{"num_hidden_layers": 17, "hidden_size": 192, "num_attention_heads": 6, "num_key_value_heads": 6, "head_dim": 64, "intermediate_size": 512, "vocab_size": 8192, "hidden_act": "geglu", "norm": "rmsnorm", "norm_place": "peri", "norm_eps": 1e-05, "positions": "rope", "rope_theta": 1500.0, "rope_fraction": 1.0, "qk_norm": false, "attn_scale": 0.125, "bias": "none", "tie_word_embeddings": true, "parallel_block": false, "extras": ["capped logits"], "init": "normal", "init_std_qkv": 0.046, "init_std_o": 0.00558, "init_std_up": 0.046, "init_std_down": 0.00483, "init_mimetic": 0.7, "optimizer": "muon_variant", "learning_rate": 0.0028, "lr_mult_qkv": 0.7, "lr_mult_down": 2.0, "beta1": 0.95, "lr_head": 0.0156, "max_grad_norm": 1.0, "warmup_steps": 200, "schedule": "wsd", "decay_fraction": 0.446, "decay_shape": "linear", "final_lr_fraction": 0.1, "batch_tokens": 65536, "max_seq_len": 512, "doc_mask": true, "train_tokens": 306400000, "max_steps": 4676, "dataset": "wikipedia_en"}
MLP neurons of a small language model. Each row is named by its layer, matrix (gate and up: input weights; down: output weights) and neuron, and shows model dimensions 0-127. Each number is 128 + 32 x the weight over its row's rms, rounded and kept within 0 to 255. Numbers have three digits each. A neuron's up and down rows have the sign that makes its largest values positive.
After each neuron's rows, "fires on" lists the tokens most often at its 100 highest values on Wikipedia text that the model never trained on; "raises" lists the tokens whose logits its output raises most directly, leaving later layers aside.

L4.gate354:115132101155160162092091182166108156065074110136163194195155064131131124126128094123148131168098104147073124150142137148149117130132147136138156173136170125155114074083129147065057155141157113100084109144144176160139157106159127112126117177080151125099141190181198127093185189124057097107078169120121042207124108147103151119086141169080137134147190120090164152158181125165176101154156
L4.up354:120117128175185109087150135156100147037094145099105139159129114103137132153101090151115148142096098136120097115132126169154092096142151168157150163153148063169120085091118122131091130165167117130083114172104081155080168080128104127171115146095117155129157183140160101078139221142084071096084153148135026139128112139142098111113117212059097113145118143143166151188161129144193125102117
L4.down354:145200121140093130060129166137086141125137098133118119185144129104150167103037142138096174123093133094178097120133103168145119170121110123108135120141123117249086160150114112107096151138123154128158101116101118108130146131168108192197103083147128155154128162147137144071210160162099096104060115130173117179133073133133097046118153160102065163085069148122198127113106078136197162127167
fires on: "\n"
raises: "|", "=", "Personal", "Final", "The"

L13.gate494:084147154120147155133101158139166072168096098126081116158117115125150087163126176121144112141173082132148136175157075106130124037179134142094140091154094129143095138115133126166132060206142092157150110097180153156156157112119125103112173129143127128131079142121113112096105100111191146118116143114176127095115123113123107152163209170072150147161136156092117056083104151142131097158128
L13.up494:060090128162148174105113154102116182124176137141088111091116176133088103165104160138141096080139154091135114185118068133171152120108131151088130162135161151162126150139138128138105144208147077079186106126155147100094120140150095059142141129133038106144146150113135121083066075096135174136188091182158144165100155099147132103159107185082090141113088097093085155103111190084102091158163
L13.down494:120123134109104097087127128071157067136090136113141093116023153175179160143131119118080099150109095074161181085113129063130189112119093133091164078196154171178105147129142089178145113173163072103090063126123120123122145048136179141165099158115149129084095113098114079149074120091158134151125158111153121186189139099201072118137109182161090138140074179123150143107118104111133138139106
fires on: " +", " (", ",", ":", "–"
raises: "100", "180", "700", "500", "aching"

L14.gate117:192141110108162155137188118117119107203134115076090221137102102098148082180147116108150092121091134129154160113080098128161099114121087158105123073142155101147087149143128129158131132094144169129124114080123111151101102176127081144125070140125087105094134167151161115097148152116147158169095108063127106126153084065135068159096162106156120118106226138074073142126165083163162099192139
L14.up117:174141148097078123104052163116100121131067131058149148049098185109186082113158106084143102195079156178126126135122171128132063108095135173102103084126163102061103164171140123108151103162126166139158074102113146119115097088171112118142109107143142125125160092150145128130109100126116117160099133173159115203138190112115038156149121138150130118118179163120089102163125154126144082152196
L14.down117:151151095129142083172177112146179183146114149085105100160141117160133160131145113085110153071152157096139103094112186108110066175109178144146106115179083163141085097105104134187157163140143155107137062114108118135101152090116134109128115110088114116137079115089054132092105118106070173085179153091131198136159111199103115135156112113083084061118157100141097185133171091155153116102091
fires on: "ie", " No", " Vol", "po", "ci", "e"
raises: "ith", "ute", "iling", "ut", "une"

L2.gate14:054136147145158164093138127061085183115173144109126169145027127134085148096094072117145056130162087126127099110103045132138138098057063112163137110166129134140126115134145098181193129133129109104147133109157151151071149150067129123091077121121135139150138110114145168157084103169171180120146190085077116057145146136111144107107117118118123128093135118108155118102137110074159175140155
L2.up14:118166157104217152102145178139150190092205108151085114115050121150111119107075164143123113132128096126089089087177114112105160098099147104092100133154138176107102075128148131110120108077115165076107193072123171177106109145078151148092111110094135096168101080180073104153137147121078132140097128147112138143137135121122174085076125119127162100073121129121109162119099112119111164136160
L2.down14:133104134125086117081176134101103168165106145076104130160159175094151147135138112074079059134151158097067127153080124163126131085121145123159123145145120102120156113105135147088131154118165132157091108102121099098144081139119106185109121115133090183191116154057134162156114118128108085156118181136148077083151090078089136176136175151172178135192109073098171193109094184138117123184110
fires on: "°", " C", "C"
raises: "ities", "gin", "ity", "ce", "ita"

L4.gate89:099168101064111136035123114075164113130151124153146106136206079149141125117133178128119175127121149159119124124131119158159119132142105115104143080142145135102113110149210131154083175158092103125186159169112129132168125132146085163148147123138148159063148158153066103210124152083081141076118146098155158113081145115089139080146100198136168127165167104159121138141143117119105113091124
L4.up89:106149133081141171082091083096164139161047148109095140159114094089182151149092113091123193094110139106128142108139092192111131080155145106135167076168100149131149132130157136089076073137156146137154113109108160185152153148145083159090167147192113119096132164138079107181106139114104121097106150049131161100119152151073140075159104148123188181114154073192150107157124166141054137143167
L4.down89:169185137167161088144126115111094135156156118098192110064178107162127100110099149156138141167108107123089070120151131148174150152080134140163106137129134046100131111213133170111200094136146114225127087195151059115113160145115142112135075135113129098114158093101162127101141092158087144118081122145108103162099152100175084138141100162131147103173153114086136133126135125135180116131152
fires on: " 5", " 6", " late", " Premier", " Challenge"
raises: "s", "spe", "ss", "back", "pin"

L10.gate197:079086199111174108120090135149134116109093111128093164163067094098111133138082073139170136150166181134216129142114100092157171131205111126122175080073093161128090164115105160167161102162125111072151069114095159130172084114099151108130100093196105136152083176131092127116103103130106102134122082118138144196120159138108092120147137089152144126140169115136115106161118128070163082148077
L10.up197:141128154157146118104122131178151120147133129175173141108173194095129110148161133094153085122145144058213133104093115086188138088148114065106158091113100143108169109129122135140140140157155120088105112161118161128199123132153097171062142229167097133141086116108117114137087129139153150113110133155142093181115109142157145152096142146061110111121131101136113124128124118106124067073205
L10.down197:129125122157131098133150070109167091129043130160124143129127146131178056078078142120081119137125142076086159124136143079137133055103108131106154101115123148180121126076145170185115111174158129083129098125188137169181124099148071093112151126110138166122070144117089095164124118136112124110107117159161120150143165186106156128072139138118150115175138207095093138182099143124125078160168
fires on: ".", ",", "′"
raises: "000", "00", "55", "05", "01"

L13.gate1:092105105138129079143085100138200136065113103174145143122149102116171102145089138124172140107110199131137103145134129119098179066129118078114171099142114133137133143077097117177104156131188120094113105117149177152195209119152078136194169103123120105161082178142076079159097147106130169154183116129176143150164148109107172130156110189143100131141124170105105071146100141118115045179109
L13.up1:100121100124173177079139181120143155119087103149168100144116175137128126117154164120153173087171107106197130176101116084101188085131142101121107159134104198100136176074163135159103111189117136082128049089100100142117110088105136147151165165104132143069138101103086092075047064127131140139115223147104161200132093117141100104153125145097098106159097116130125155147098178137138144154141
L13.down1:123107123143124104116152124114112120085000176182146146108079094144169084128044092107117121065086146100135108085124109114131085127096143160069144120158162109088136055127077131199115106117128098139147155061118094155170132119156107118137120134110148106143086133078110117143103143151128166134100141158135133246140145150099142119120137132132097116126112121139162190126139090115139091137125
fires on: ":", ",", "′", "°", "."
raises: "8", "18", "7", "54", "83"

L5.gate247:062082143104106172124205178158109077146164133136158122135171130160112171119132084111084145099072110163121084115144121090117126126113194137112156056145143119131158095130101110134055173102149137111171145122124153163114065108147167148086089168132163140089087089094094159124075126134107133153120092138159113125123136175175129184184141135126189164118190134147179099164197108129110140162112
L5.up247:113110166096102176114106161103107126137134043183156143175137096154119109100134145140174103041104118098170183128124113145115098073112151113107130084149108096118151138156087090139052147060166105119119109122120129145141134178152145096135105164091144169171130092165159142094109113126183144153094131081122156149142113098130101151112110140114093198140143060157124151115134128042152171126125
L5.down247:173120126107103178114148143141123171118177119173123127067147162110178073076144150139091100148105153175170116118129095179215084086185110130191160159117153134101142123162117123172153103208137142164132126176158156127140103129188155144110136147134144082133146118133160147101131141149061119180041092052135153190168125048120158149156145076168130100084138145132113106156097143101144115098183
fires on: " A", " Sa", ":", " And", " 46"
raises: "ver", "um", "ss", "ful", "eth"

L5.gate190:112080134097189115055155122086167085069107138106138163148121120167042116093093144171155169092099140119134101102109147097131108100082112152142091099182117143123128115123135111135171153201113113094219124163164159070139154048140189133087138145136145159160097147091168157183179184159154182121141126106128085047093141105127135093131162126106154119162148139119094157159156129080160047144127
L5.up190:119146123065101121092158154095134133124117093107134153164092082150134069168144143148181151116093103137148104055115160091081096122086110106129144110141160137139201123129103075124134127178110191102177120141181153096140132098114170125101110129103105156158095210087119176154147161175112141138074066104155192128131214119130178092119069118125088165103120157111062150205062168100173159166149
L5.down190:153136101158079169162121133182101198136172115105085151092155151143144132165156073173133134201117123123070126164099071169111129151114100127165074077089092042117136158119156099105146105108099137138124131187106150169115141147131127118147139076169111126083071163133129133139167160089125151142064156174175111177170109113122090157130100149164084127155176144187140120157151178131096168070145
fires on: " Gu", "Ne", " Se", " Fu", " Ul"
raises: "ly", "come", "st", "pl", "ning"

L10.gate345:141162179135108141161141162142176126105128133102112182232164071143121115116102140163137137111101136180095092142153123119110125222113123126119195129158178137132141126164097110069142175132074158077116146098108122096131132109103085118148113096064112142134133118143145142115057138131122106122136116178102133136113106142106147173142102124143144173128089225135122089112118108150177145111128
L10.up345:132187152117150137176187116156064081092128131081121184121093091153140111128131116125161080144147083175085180116158147107129171193147135126128203111133192155126131110134114087116104142116136155092132146148143126099165194128148084099167072074130107150043142165144135152116084130158131096148079061076107150151104114164149122140121074136163108147132057153099199176086158171149106112144095
L10.down345:146197161112112124135133137159127133167120150089097146129136100144098176156096168171224134121171095147096156084148107181108082177150076039124166152112165134194136098114128039071079116093112148088130088060085140082091101096112104132108116154040141131091148142146128136128052158132093084145102128141202145145152147143122143071130105111173094159170067134153132116091144082136177087105082
fires on: "  ", "\n"
raises: "|", "orp", "uls", "lim", "elle"